From a checkpoint of a small transformer trained on Wikipedia.
Size: 10 layers, width 512, 8 heads of 64, vocabulary 15448.
Architecture: LayerNorm before each block, learned positions, biases, normalized queries and keys.
MLP neurons of a small language model. Each row is named by its layer, matrix (up: input weights) and neuron, and shows model dimensions 288-479. Each number is 500 + 40 x the weight over its row's rms, rounded and kept within 0 to 999. Numbers have three digits each.
After each neuron's rows, "fires on" lists the tokens most often at its 100 highest values on Wikipedia text that the model never trained on; "fires in" lists the words (lower case) most often at its 100 highest values on Wikipedia text that the model never trained on. A number after a token or word is its count.

L3.up1409:513479473494485443523421442541486557428560481468496544513467573496474538505540528523565560537418453446410433457462524529434453553502475529559475546520545530468515465494474482520519564482496485437587480478480566508596534538449469505511508482542518546499557443508510542493469551514510488458558423523495462546459544523450525523357496461563552574493521542520457516489524556453511483461534545462416561476424484539584487507464487513473427473506475516428505488496502528493546529434576443507482550534438523513464489582497488480541500564550502470432434555458512570432449515504484531488
fires on: " to" 61, "ss" 4, "or" 4
fires in: "to" 59

L2.up22:426518468452482486485473542454548590563497489449492537497448551461560533534486517450522415444516445543549478519462507469565528647482500492518494485467516579558521621552447516493497446471546498536491517510548436470515522542506530502520535585497538459515446524475494431493438506458536540499524530491513590459420456579470568548511560565424494545494478533568488501478489528425477483490506517494464489444499487488493442549575456481494557465491454517499466494501476569540472483529489453490524553481512529481450543427527465482562485488443459503588442504537545433500542391479501454513
fires on: " place" 27, " medal" 14, " performed" 5, " reached" 5
fires in: "place" 27, "medal" 15, "performed" 5, "reached" 5

L2.up1661:470535476513523538541504475510436520479449473504519458463524512511523508481537571463503502487509500518506439509475503430498480568504480450521534444485566457535454546501529472545587459579517541533543479554451525525434509439474474488556490538509573493500493492462487540445543521549509547513528469455479473500487532505489522476517520586522505491513435515502465518494425520557560479455500486507389577471532535475557483477523462576480471542541529432517508520526456527411499540501537526483489483455509559540476434483448510516460525523431419566585534537511393478495543489511500527516
fires on: " place" 26, " medal" 14, "ă" 11, " Or" 10, " Ukraine" 6
fires in: "place" 26, "medal" 15, "ukraine" 6, "bronze" 6, "belarus" 4

L3.up248:462455499525490535492494415522526510476485497555516545480425512468492492517494526481450566505489546524485489487465464476522471516512527550534478490470515479511486442461502467442460514501498521512495482507526579531543463499465498447496505530557552480513495484555472478460497415506520534509469508559473559501524449473562563500536490436530501484529515487500511457470510488480520495557609464527567561575508543430473527515486490425524570437533450454530469519492510551458519533576513498498503551571466476444547502404407511442469473503434510476510449495474554502489504459405524491508
fires on: " the" 15, " on" 14, " By" 11, " at" 9, " under" 7, " by" 7
fires in: "the" 15, "by" 14, "on" 13, "according" 10, "at" 9, "under" 6

L2.up943:528544485480439552505488501466444584469513509483525519541464465457481493482486498534503522465489526459470453570546536487594495555474541529488504521496460504534451477520503518500542555471540546614489514482503563531652531522513409476498501510557510545420515452466445511484521488528576492436438512473485478534494514657489514459491440521512442491511462544535519533577455542533545552456544470411487521470536488503538530448480537532525496508532581556409531498523552540449533543465484512551476457440457540473483498547495432473506534462579533513476578445529449549472537453524531489493
fires on: " All" 13, " west" 12, " north" 12, " both" 8, "Ch" 6
fires in: "north" 16, "west" 15, "all" 15, "both" 10, "east" 8

L3.up207:526430503512484454455539480527492547508503481477477452484533552562460532455522508513562503484550443437495507509544519522541564545512497482447520493483472471477484567508468498472434531455542577460488509527463505533476491519464497438577473480539523460474531483540439510517478483479452532494435473419494507528514466481497550524371498468502567517453510469551521494521511538508451505504427505563502538503491550502433572538460515481541512534551432456458464598589556517577564467490527451547484470476572511549500598603568555544479471516515497456527454514571506551502452494475434522528
fires on: " of" 55, " between" 10, " for" 8, " in" 6, " among" 5, " on" 5
fires in: "of" 55, "between" 10, "for" 8, "in" 6, "among" 5, "on" 5

L2.up1103:501511482548525504520485520537492444551454450474483503557478476539569431495525479474564498531441491457502564514477440575492524543491464496534528397513528537455515485452532475517444551489535480504491491573501430551470482460508469517489432516472509530451515521531513572535516572477531446517499426489571498493483471518528524494501511469507515545545445509466603537556440500504450511467487504544452488499530479498508472466477600588497467511496568397524553485500510518427445516512462448500479442530536514493512452547513506551514485463409559510512550550522475468502542499503483539499
fires on: " season" 17, " run" 10, " semi" 8, " series" 6, " race" 5, " round" 4
fires in: "season" 17, "run" 9, "semi" 8, "series" 7, "race" 5, "round" 4

L2.up1259:478484491532456556501482433505433535468413510507486560530528571539565567443477536500524476575583463429509518515449512460518494514526439536545534486495425519508466542463480560557410541519534523495475503457497518458525471520515536444496518520493516525457485491567577494513461508542477485502452417452436497535484559518559488479540452398494488504524540520503559556514536504426508530500559515449488477518538557436472469472447536470537510476481553430460507554555529485425537451532432529496484525530516493477457442583505526459498518422457535437546494476499527459436578537566498542477
fires on: " In" 15, "In" 14, " from" 10, " On" 5, " finished" 5, " in" 5
fires in: "in" 29, "on" 11, "from" 10, "finished" 5

L3.up190:557548520477464520491521474467521484507543503496511491458487453530451470432484430488511546545490446497435567520508496459467474490482468494487487521409652470491576554527496477459469493485530483527464435537621500542552425469483445500357508544532530499415445440489551478471565475442531503506492486526533525409504492521510499483580462503515465537556532538474584509538490536544516529493441534445500443496499461469491529526480468505559572433553479478506427545469564520495444500493483453414533449523514521541511496554493491487510518466499531523454484505555429503467467476449553540533
fires on: " United" 26, " High" 17, " South" 6, " Valley" 5, " Blue" 4, " Hill" 4
fires in: "united" 26, "high" 17, "valley" 5, "hill" 4, "south" 4

L3.up1316:535421470490508428503459451479436474444507491474461558504511559466505537455542416501517563516502421481408468468472497528523553540479505559439513479506429512468494505425525501524525435564572489482475530522475510530552591503499526505454483519565475545467502493519462523532509466467518534416525436447526464464512530539418485521517525520548496516516502460420460459461524487531563533486561543504458556568565464510509505491466480504504483477476518482568509524506519511560461492466513505512543484476557567498445519538496524477524512557461499524491501444497474489589526514470466517483
fires on: " to" 59, " in" 13, " E" 10, " for" 10
fires in: "to" 58, "in" 13, "for" 10

L2.up1143:528483521567518488484522496546440517471505470500446549561496558530393454504385525484510430470449478507522528488511414440543513484546516495494524578504538474481487544463521495510466501474461533486486417554424455518521558457504493549531537450516484465536521419514438523423485492514479533469535470544538457539440585500445487550480593474434544500486522488378525487502533480479483511581497493535520511497489494495452456513465473526533464519502504510514520532478403528452433498484522478534536546549518463465459444537527425580498535441443449458548494453464569500510481508527485524496
fires on: " L" 19, " just" 12, " most" 9, " nearly" 8, "Just" 6, " approximately" 4
fires in: "l" 13, "just" 11, "most" 10, "nearly" 8, "justices" 6, "approximately" 4

L2.up8:476535514445492520621522483459472496499509467465430488462480509555503430378546491502433468432491552533500543544592442510486460530526465462463504500498529440489516446420519535517531544552503518557541390518510466487577539491530538580539484461505582572477491402494436593522443448575447495484499473551456483485570535494453467553530494442463499531482554477452487518514475452495425480547504463475509444497485449550493517494489620486553489480470599434496557527480497497544450522555479547472550498459573475419504425499484526489554479546449499476506538540490539476442495537494534471477
fires on: " over" 24, " than" 16, " nearly" 8, " around" 7, " near" 6, " approximately" 4
fires in: "than" 17, "over" 16, "around" 9, "nearly" 8, "near" 6, "approximately" 4

L2.up153:570524445449452522425499525543550504535496458496522509519463518511452500507517514527524484515483497519456477443570550558484478455532509495472504528518565553495435519533524507491520532536449549456526470531511502445564557396526468486524399555526506521530439514588524552470505520510510500517479439469523517486423463526503462459523539481523434450460538501533530589566497481516448483452495440507439417483499465483571552529457588548472511433570478461467450518547468496474479543491470527507536455501479506463497530472570462535509479530457520480482514586459494510507507483526498451495
fires on: " later" 25, " is" 16, " has" 16
fires in: "later" 26, "is" 16, "has" 16

L2.up186:557476424495505533563465509489539525498515531528537513528527528481441535464442466516407476576514460509545580450470510511554493519442434516516408496470476506559459552465499524457467513448438565543509458524531445470486509535538479579565441519463500512450447509468487567460452478486521490516514529529513475480494479531483513514525556454535512536559534489507527486523459447440489472503535481553476578521550484538532541399512498482488445465464562457473515524496467541431471421452430518512502493468512472538484459542644479529466429537469522560474602603449542491535486539515587524564
fires on: " in" 26, " during" 14, " per" 9, " on" 9, " of" 7, " when" 4
fires in: "in" 26, "during" 14, "on" 9, "of" 7, "per" 6, "when" 4

L3.up1512:507562478571535507520481426529558485455537515498459483506477597557513506489472464527506447486494518496510463527499454566464522553455469557483526502422454514524552530482511396504506507508483479538475468438512495555455541517503471500529521466521486489489532481460502485548515558507497556446462489565448529535565490444457470526535568509413573556482485522477523524509527479502461475468496488513520508445495475511477403534454529552509514486602496473476497468555491503478548497440530464542516512519518493509481511555472524498410443589532493509485462494539499528507522475573549464578
fires on: " all" 33, " All" 25, " At" 4, " at" 4
fires in: "all" 42, "at" 6, "when" 6, "allergen" 4, "on" 4

L2.up1688:572458564501475489420441503545442514450508467534454529540511552519423457528513470498443505533509482478533556497483494526507535500537588509499564390496485538391529561502508580531465555488507509479514511548481576517513492497459503508466434562496380508466483494449518509498511509457490500440514484453453475458452488484500441511561467499441471484469478534513545519462422553481556522526543405541488469461407420549488531474560528614462475439518534542444469542489463503499460458543539404476518494477469533510620516429557479523488505546491461531510516508484491468606519476545485456520
fires on: " also" 43, " both" 25, " later" 5, " either" 4, " never" 4
fires in: "also" 43, "both" 26, "later" 5, "either" 4, "never" 4

L2.up745:487588533522515448499560557544493493458517515440488502538483441570482473428520493494481474521523490507529460439480506493458543620560504481513464470520498602523512457481581467490494517440556469511503468524480507510519543474494513560537552469528498486528477430555430449449545439622515497528486510515586501466517489463534526511493590496523521464497489520458474469541511498537499446423444529429453460528498500480546563466451522555475502472537485492551503531467495551494502566442565467479487430503480426496602456536551549531560424431534427494456455498503512543467531479540485534530
fires on: " which" 28, " all" 14, " Round" 5, " round" 5, " No" 4, "All" 4
fires in: "which" 28, "all" 19, "round" 9, "no" 4

L3.up149:486474551469513454485440485459470499455533485445548539534399530475484575512499571509504590507502480448482409503483514485489585522511492562509522432488515523471562540484485496554533506478514458540501508469502464422501553567460524489516548490505540432441505501494543448439496521497521541449438502437504446528526569438501586481546599507539499574498545495488488585529439467460501491465550556489471499515531481491506527490494510441492523498548503499488513514486528493500460550486502441468490517469522497515483530492456481606480505484449501452491384541502465478501544555430515488492
fires on: " on" 42, " On" 14, "ol" 5, " John" 4
fires in: "on" 59, "john" 4, "score" 4

L2.up1391:494404456426519474488537455433464522553415547493524488444557529578491509479561496464508506525543538536501534494508545513485533494500542486476441431515547500417475535475513471492527523449566440500558489548547551515438404474528535467534504579439505483543486451428530583445504538445514494506500581499461542561503552469546414556476469475519463507562469527577468469457469514506502494537550587420427470519448493511433407505576555471498470491530490538561498449443463604514526504556516516482468518450527490514595554514574469514497562530498428418441512489504455503485509510453455508500
fires on: " that" 30, " be" 9, " no" 7, " right" 4, " either" 4
fires in: "that" 30, "be" 9, "no" 7, "right" 4, "either" 4

L3.up648:495538476508526434449469492531546539517546518496487534470520509468467501516443499490475526519501482516565531509526526478533578484490576497459464557459477456542447493479439510492451503489498549501499504472478504432481476449473462475498548519493544500527497504475423503457527400522521464535504495538469541470463449509451494495491542413512478487473560577530529539546491553527469554531515525515490460470484464481397455532532519516553480532504480485582504501409556521473487549385565463543503522536496481487512497541492473511520481432556482518494571533560496495393542529481502496522
fires on: " this" 19, " there" 10, " As" 10, " addition" 8, " This" 7, " There" 7
fires in: "this" 27, "there" 17, "as" 12, "addition" 8, "these" 6, "following" 5

L2.up1273:542465477548503483534423503502558506538490522550534486503523554535427558543504531490581499465454512465458518508568410503473540456544460454466439487469430567524569562494432483450468472490508571467462458441477491464495530477529516455475496485461520502490471517472458570427484507521481494544553488488515563526506541522499461567529505603508499534466525538392469466564465480489529477468560476467507427490550493592519555496514446570447527488487496439461443497492589471502484508509476489587497416550493505467514560487574454580409459584507539578514480506529509464493534564552504464490
fires on: " for" 34, " to" 12, " on" 10, " in" 6, " career" 4
fires in: "for" 34, "to" 12, "on" 10, "in" 6, "career" 5

L2.up885:462487438510457498460503454459541543492492520566559531493490504593476533478468515490509504507503493534477404444506513500518427443431492484493525524469475505556555503624554519439551491539523447474476501507459560499509494519484519491541487549516524527452475499544543518552521446475507446566437476505574522483542543550537531481536449397494557512522563504549526419496492523505469491473579474549458465548467535475546484562466495397556461486434458442436474535585463461507442538460500426512494436537519543496438518586533517498556445472550552420558497482477526509475518526483496499541
fires on: " Party" 27, " Cup" 16, " Championships" 14, " University" 9, " Society" 8, " Club" 5
fires in: "party" 27, "cup" 15, "championships" 14, "university" 9, "club" 8, "society" 8

L2.up396:501467502541512429508461479538513473549474444570555540556464502541451596463529454545498513554529444504426528471491540532510533485545471502551462518496481463523531508460512438502443507531555568474573474502528530508495515462469494521467489469469486555504425478494445545510499531456416513545505500557514561444567495557511456453473530469472488495417513455473533494524479586426457477473558404515495517520511478566474490483419524417488482525505423506497549528492604494543539543506417504526499541493478421435457513618433486493563495477548544469474371500477535558459514487510538495510
fires on: " Championships" 29, " Cup" 8, " World" 8, " led" 4, " Games" 4, " Garden" 4
fires in: "championships" 30, "world" 8, "cup" 7, "led" 4, "games" 4, "garden" 4

L2.up1883:526481459580546542450504494569470503483530428497537499510503549444485462476471525509520484465522552477503474532543523527526560562504545433468430476461470511561501509490409539471506509481500499504583492515539632489546464470521518551516524547473463528466444414450555515467505415537542470505508488528453519553477507481471498493488437540505481554485526449482453551494464502575472520425497523453473455502495480513466534528486461569513492526446555441508474504510506580529516565538556489490491510466503437583518515527456504534540512507499468451552504537502539506495479460523492556519
fires on: " between" 36, " both" 25, " either" 5, " Both" 5, " were" 4
fires in: "between" 37, "both" 32, "either" 6, "were" 4

L2.up1872:521541524530495529449487447496440504484530401454464467521530497501503423510505565511565448519449559537499453497462551425452508434442545532538527467525373471506463536556469551440460483523489500476522529479490511494537501454458480562533520554425479513465479482538473512437491570466509517404519483518532473475482509605472549514516484492525509491500483499477584491509537528523479473509551500471515455510504460442540539500504473486516479430497510461469575494539483501494457477457553478559481434452507542427439471508478480520570475547443427547512480554492553447556495476508564589502
fires on: " place" 42, " medal" 8, " qualified" 6, " placed" 4
fires in: "place" 44, "medal" 8, "qualified" 6, "placed" 4

L2.up375:530520543480493535448544511509532571500444582436502483519522527487437431539499492455455524516470476410436432543450450406449466486513427485458470538557572501491508520515542513499492452404493487564467397522539456514540529480504428492480492509460510513496509467453518488446501439491506507581493465526505473505453495484431535461460557476507509537471481444483515498511499434481487591427472543505483460475534443537524515508471487549529488518551505480558498433448526461519440491509559507453580461504446442476474470439487468487539556457431473469462532582526497514525517558579485500597
fires on: " later" 32, " early" 13, " end" 9, " earlier" 6, " late" 5, " latter" 4
fires in: "later" 32, "early" 13, "end" 8, "earlier" 6, "late" 5, "latter" 4

L3.up382:570434417546448421534446454475516531432464499523530472473484460491505475411541590544463528503500434537486483534419559557572435537459473489516496539425498502536579519494522455520535499463454474458462514458453502473527523454520442500462501493475499477495480476504543498533495463462521551529502482503466441481473517507478495485513557475482509523473508448536600507493542502505498485516424541485487566452525544594514505525412582519471473493473496481527533499506490503496483478506589547447505543449581493513496433520457461480509504545562529397480513478503508496502477472470514500510
fires on: " from" 57, " of" 23, " to" 10
fires in: "from" 57, "of" 23, "to" 10

L2.up634:435525531465478522469455466480506525531509476520449557564484583531500463554514496491538487528511378512451448541481495580526496425493587486491483487486479502461524546550527488493477551595512525539502455549452423513435449438465537473523530527523495528438492495518544499441508509497426491506496535493521535405500521496462545468481475432485519549482436522553429515510527489420476556483454520485464519516498459474491431521518539449482547541520473585527531504460590576484482522473498466570602465391482523431536476478468508489520554574435491469475492491480504560535463590395461461459
fires on: " name" 19, " into" 9, " as" 9, " term" 7, " title" 7, " from" 6
fires in: "name" 20, "into" 9, "as" 9, "title" 7, "from" 6

L2.up1304:481517545465470477498599506468452512506562531481503535484538512522461482497421522521480479520527450468532454519456583422466507499488530490539513457493531473523392518543504559530525489493506517542502487503521572509495557507447539545485434554515495458455459408488497436537537512500505443535473440512482431483551543404491534529554551526500491455550545487452487520449470462511521491403500536500417509524471517405512498465489500486466481551460521475508543511462519544435526478513515545509529450475514483449580418537431509521540481447500490488508460537515544483506579529465515492537
fires on: " on" 81, " Th" 7, " On" 6, "On" 5
fires in: "on" 90

L3.up1825:466515530530520503517523458546491535498471479476494518509524498468506507479425526538454497524504461458503470538457478535522544568486481454486513461520542462526563519481424544528480509420543502449513443523467475527484510541506447519486543500536479486489511519519504510440486508501480538498504453454454481450520561518395470405474486451425522498483516548570501491448516489532488502450490525535538528462519534546413496468475509445460470458436511532478464552553505552479492514559528521497488566519496465501510517568499452455492474387454537566556479475466459481507552542508452492501
fires on: " S" 25, " of" 23, " from" 18, " in" 12, " Al" 8, "it" 5
fires in: "of" 23, "from" 18, "in" 12

L2.up18:466504502510480544445526469454563503380535573486509482430436530484533485514517434486519554481487468525508521535476480463531500463488510525456513480485476535515524490565492488512545597461500600496546480492519577515452452546442489485510456498471538479537497511493483535515520494561551512512473424479542527514518463574469555506517558520551481499520506436436467469502577600466510458504542541544539504458577511544575556462535448517423551499458449530463503456533491490464518483444593504482540492538531544448447520525497462510504552531484430616516482498505516494534527511526513439482
fires on: " to" 23, " It" 16, "It" 13, " Bel" 10, "ib" 10, " show" 6
fires in: "it" 26, "to" 23, "show" 7, "series" 5

L2.up591:525487538479536481507508487468463493499497499539535494549477469491494475503501497527503499499534526551520550508539502483456445466490504538524532521467574508481552471577546545463476512480471438516485517531515513462546378453515601496487435542544484520577522503542479498532496543450353479422441448577465546493467530491539534545516508395543575443556465548526477546446456524420577491487505574539530526511512501442620473525436546545545486515536450475476456518578485496602476492539578546539518488521447516549483481541453509452523485521496530535536446534469457520483559477513519507469
fires on: " one" 19, " medal" 14, " Jr" 8, " two" 7, " Award" 6
fires in: "one" 21, "medal" 14, "live" 8, "jr" 8, "two" 8, "award" 7

L3.up1283:498535492518447532518533516427473482506519483482427466480458518484528477519410530445527486442445481471480562509512490495472486515486559503494468504507517455538516535578512444469497545497467573478437441429480463483526504476533511510529538485423404486414476524514511406517437436507485485444549481493509431470515508476604500539415531493452524524519534522513504498475465541490547490559562487499466470437480469511519523523517459526475500473470512596476505473484496488420474502499522485444494547487541513483548474479533530501605562507521532496500460425517512534495569469495507431562
fires on: " year" 23, " as" 23, " also" 7, "formerly" 5, " even" 4, " term" 4
fires in: "year" 23, "as" 23, "also" 7, "formerly" 5, "even" 4

L2.up225:452479538501467485516519472551443490562466487572545498557518480534465523527469505556489545426537461495487520513483509533536479521477571475543526458465456551416446524531491498518518462476485534482478495522470509546608387510436527505532515507515482454537544474594512489476494539428456493538510445555451551428490430506529514473495575463507463437511409554505532438505468498550542579544538518496529515493532475431506475504494478463497513458494556437476467544594510511446481505547480456459441524477476502509508487512440524479551448459427480543525545539468522464535542489498528602481
fires on: " place" 44, " based" 18, " placed" 14, " put" 8
fires in: "place" 44, "based" 19, "placed" 14, "put" 7

L3.up1765:577476543486496517487589449482523444486485528456515551487458520532436528457465510459507504589514511461474511504491515504569572532488407487507486553454489512481570486576451456477487524526507451437457500527413582434507481494524422463503454541544541453440451466567490574495472483508496575458479498405490485574514469447499442495439461501496476501488484494533445483458495484492483588546500498495517506479433500521475457401454535519592550404488545500531478482497569525546480484491537447455521494477483516529525484532440482518532474570463454477490541523482441541473480485507481509550
fires on: " in" 43, " to" 16, " we" 9, " there" 5
fires in: "in" 42, "to" 16, "we" 8, "there" 7

L3.up2001:493466510508560414569493460414503506470499500533447473505511589503490511465516533498481446470441421461520500499519504414559499485515437444502471517528518504520527458516447554480458536536551421529501498429478518579520567495438492436416462514435569462501493550457447553496500473524466509534518510501468500464501553468468444543524485510521514516515442548535427533441508576498474433576462488528549484499420472534466523487531544532464427479529527503560493505503521487431613446508454484493544482419505485439513475511501411501502492609570515520519477498498491536444524520490359432603
fires on: " for" 17, " no" 14, " any" 12, " at" 10, " on" 6, " to" 5
fires in: "no" 17, "for" 16, "at" 10, "any" 9, "on" 6, "to" 5

L2.up785:470479489484524465562496504454515538504473579443515508488517568503503433471534554491510465544474484531478544520523437545481548560518460516476515520532464558515523512450480512534504521530548561460531520406442524521454527430489415531533497424508498511416525502496579482489480453447563588513517461513535403476492561492476534473478503466492561515485489530485500495548539475578483465505489474554504474531452495554408504479482534540568524528536460601547501481455530465525540508550553560562553509475520592486472502449489528615505423521492514504536451550444536470479499477521462563548
fires on: " where" 32, " When" 11, " How" 7, " when" 6, "When" 5, " After" 4
fires in: "where" 31, "when" 22, "how" 8, "if" 5, "after" 4

L2.up1521:515520485519468547485498540474516523468454489511509511481533512581476455482508529437526419524472504464524481518557551529523523488460517508498492505492504516508470483519616555521517504497501557511546460511437511591559482538506436513519505520487483488417418443466492566494477518494480440489486509593490519523529514488544512446526511478450458497556577567478501497564440571547478563587524535465471446479534485437462531588462525611472428439524455535509485581525457473501484463500426483499531407473514505452439535439513505474564518512473434521508515566513500459471467506462489476497
fires on: " has" 40, " had" 28, " never" 4, " Social" 4
fires in: "has" 39, "had" 28, "never" 4

L3.up712:498448547513500475495495468489469497461541546530486493476490457516440559536557508509475499543532491464560479470512523499461517425517521446530430475517516556555490525533472479543518507481453400435507514476543430505548605505554520494494485510529486428516530538405587506507519478506491455509484615478476515406453520493583519520488523496447441441445579549506509419548493493481512536527475545479525469529473464514478494449531539541454433515484527583468548552442494493520470485520472493519514427501531521404487519482521444540489457589430586518480529557537583517476588541496538496509
fires on: " has" 32, " had" 18, " have" 14, "att" 5, "ve" 4
fires in: "has" 31, "had" 18, "have" 14

L2.up701:518467560516461505452454491491492524511448498516529510532525488486513405503466481496497509544493624470436496463445428494405519490503518497484527448521475569514503523472600479491504456471558462517490508529536460461474469501485518520529477495479539581566489483517561477510523466451495411571450525538491559470545558531466549489453500530493523506499591439521563469515464531466488533435482480461459507474600505549544424514496522509595431503422467524437483546536471550558505452550502522501522484493475479531516504486535475492450462510442453478482490560547392502460472585430501524453
fires on: " was" 22, " career" 10, " worked" 8, " served" 8, " advisor" 6
fires in: "was" 22, "career" 13, "worked" 8, "served" 8, "advisor" 6, "research" 4

L3.up52:501539483515523529485472497508498584517495468475525504491567578499453511600537481452550574434508457495411508485482468579527507550454546510459532450514607584467478414443497529513463520530467565549507488478515485500486473478526505502465523530481477504530542525498501497472537499495533504506520517487494494479437444519435513542510437525578461527428542489510531497455502466489510578440493456537464561457448503473592445414387498575543573543538424523496453487477539508524523426505563460516536483430528477444604500516501437537454486492507495473494539449567486502486479521479492524581
fires on: " into" 18, " to" 13, " under" 8, " st" 8, " took" 7
fires in: "into" 18, "to" 13, "took" 7, "under" 6, "are" 4, "by" 4

L2.up569:525490474535472504478519410477490538523525535395458475569446502487549481454471523492480523477573442456460517490515532504488535543480557523507481496494475460534508528559505490534424519518570547498548490550444547499524500484448486438477534550435548474478488568467522423534534493438579533507498454532498442506506579485506521554468516471462421585491485476503498484540433477481459534508524481485484481508473459483477511475531494509409507547499556555488512502433484495507535476549499454477527465470503523437474457562469491552536446488494404509474509527477474429491465516410453482573
fires on: " on" 40, " number" 11, " W" 8, " previous" 4, " w" 4, " their" 4
fires in: "on" 40, "number" 11, "w" 9, "previous" 4, "their" 4

L3.up375:415442451576556479500517517504445514501492516551480486481550528541523532461523543556486411482490569456532480438496491471527480525435531524599471554521477435475536524443455584486504506560440534463484461531473563538550498479440448493530567464482575477502543495491497524525500455490574526484528444577512484502514502538524516489505570481461463545476535414509488510495442552507504496509591479509422376515561423550538484555517546484543471450508540516480393531473432480460461423484505510495529489508436500552473511453503529477452526538530562519457451470457407477489495574473500522420
fires on: " and" 19, " career" 16, " while" 8, " well" 8
fires in: "and" 21, "career" 17, "while" 8, "well" 8

L2.up1458:470573460518507549419502452577482555488477529497478477476459492501496463496498479508422509514528509513516516492536456608523597494543495509426428491527486481585420532580499466460557513475456447474535523430492483505487482521500503490474517508463494560481496440498492474479533406563517421521517526509465547477509527466556516488464530516413565515508444457461535450517560429528450494452513526439534546496484614531523494508436461491497516497486520513511542504483463571492511554519486494494503551437524529529461490455536427554575427557458505465572494478421456560506504526514527582532
fires on: " all" 30, " All" 16, " both" 7, " women" 5, " men" 4, " between" 4
fires in: "all" 38, "both" 7, "women" 5

L2.up1198:490539500462517518516535451487470492562498489509495501506549562525450509501528561511475558415559539435467506428450467541488510510479504481470548488504588461497549486585572535550481494550500600433506504500536506538511500454528504489490573472508506458536579499476483496512439487478503486578550450448392564480463505548459467471443505477483599517491501505570520518453462503439474559544509569541507468457501480470499527480506605557552544477431496443492547490481538476498559503471579533484507405478562541508490477489436455559496480569472519465545463488527433539498542518512461529605
fires on: " of" 33, " and" 14, " in" 13, " de" 8, " by" 7, " a" 6
fires in: "of" 33, "and" 14, "in" 13, "de" 8, "by" 7

L3.up1408:555539527454472470546461449474565508427503553550451542528579459501493469534506436523481435551481490550468440551502434497496449502514491368469471476537472464594511472479553465502496525512515556499462488524478452461398533510467411439512419512468494497437466525533491552534484556533479476477487537474487530598504541466461545513379546449498435542484490419549509535487432474503462508520487395604507513483547504448513568522488503554506413467499512500519458499445525522460450458473454529520533528470434473543444463478535384532490501455510518427469499526488569532485479487463556516518
fires on: " season" 18, " time" 11, " round" 7, " Round" 5, " show" 5, " series" 5
fires in: "season" 18, "round" 12, "time" 11, "show" 6, "series" 5, "conference" 5

L2.up30:518433444608527453517473485493531419528522528511504448474465478533519525473467614467467509536476462581484544477504495498457535436526472505479524538482471463534505460561547477509451481480469534466463520505453437492473566480528478488522514490467450522477532529456546516471395496454460488484506485579518430538530518518532478503513440439459534483530455500487473582475512476482539511493527515459504466450576495576513573427430506486529508466550483475563505536469480479532515512556548566529461463526545532451461475570459467520508473533503470385501494534418538488446530502420505442525
fires on: " in" 79
fires in: "in" 79

L2.up1313:453538496559447468493563507509498506539452467517470472428491553471536474562546508463431491586518476403475553475398410543491499466590496519533528512474488534480510473540467409507376452474525425521505544535481437512540476414462498555432548489549472517562489537520475414513526588453457463472517507529520500506464544550502438486415473510559504514472506442453438478444551530491486525495495494456441495560504451540528553523552483535506569578569491463479459498526511526532417605473530533483545506491483544536572505582459474512540429515472494480483551423471483541583471554404491550488
fires on: " as" 33, " to" 14, " into" 8, " by" 4, "==" 4, " company" 4
fires in: "as" 33, "to" 14, "into" 8

L2.up1058:509505503467512450490458522493542457536483584522585430430469540492580438559465515483493452538433545508515442524452470436474541533552473453487424553503452457497507486561465490518401511491570491483486477521476454558414489467519481500534541528493497484511443502450507454486460502468483495470585538509476426502435537433442453574465543506480480562542537461459493516504528518516541461483530545424447465536493547544517573562518493491535506486546548556468437515529557514472477511558502510521510521512519513439481572423480495503458516475466538494452413467462513434540507453513464493510
fires on: " that" 48, " said" 15, " described" 8
fires in: "that" 48, "said" 15, "described" 8

L3.up1832:503470479450495495445481450521552531443496470471509467411424492563525453446550505483528529469450556498517450517565499509490505518490456500525439502524572488443496547503492486498554461491475536514489470500539443445518484492540474487530515529461501501453487505548485414487498453495464502491481547480412515430471457547469448581500481493527612575549568490468503481547498575447473497473494467467481500494541580486539541452495532516522505465497506554467490604494448458603575509535484588441529434466526497515520504503502478430501443545543464507489515521469483556503520522530570435499
fires on: " of" 36, " at" 29, " At" 7, " from" 5
fires in: "of" 36, "at" 35, "from" 5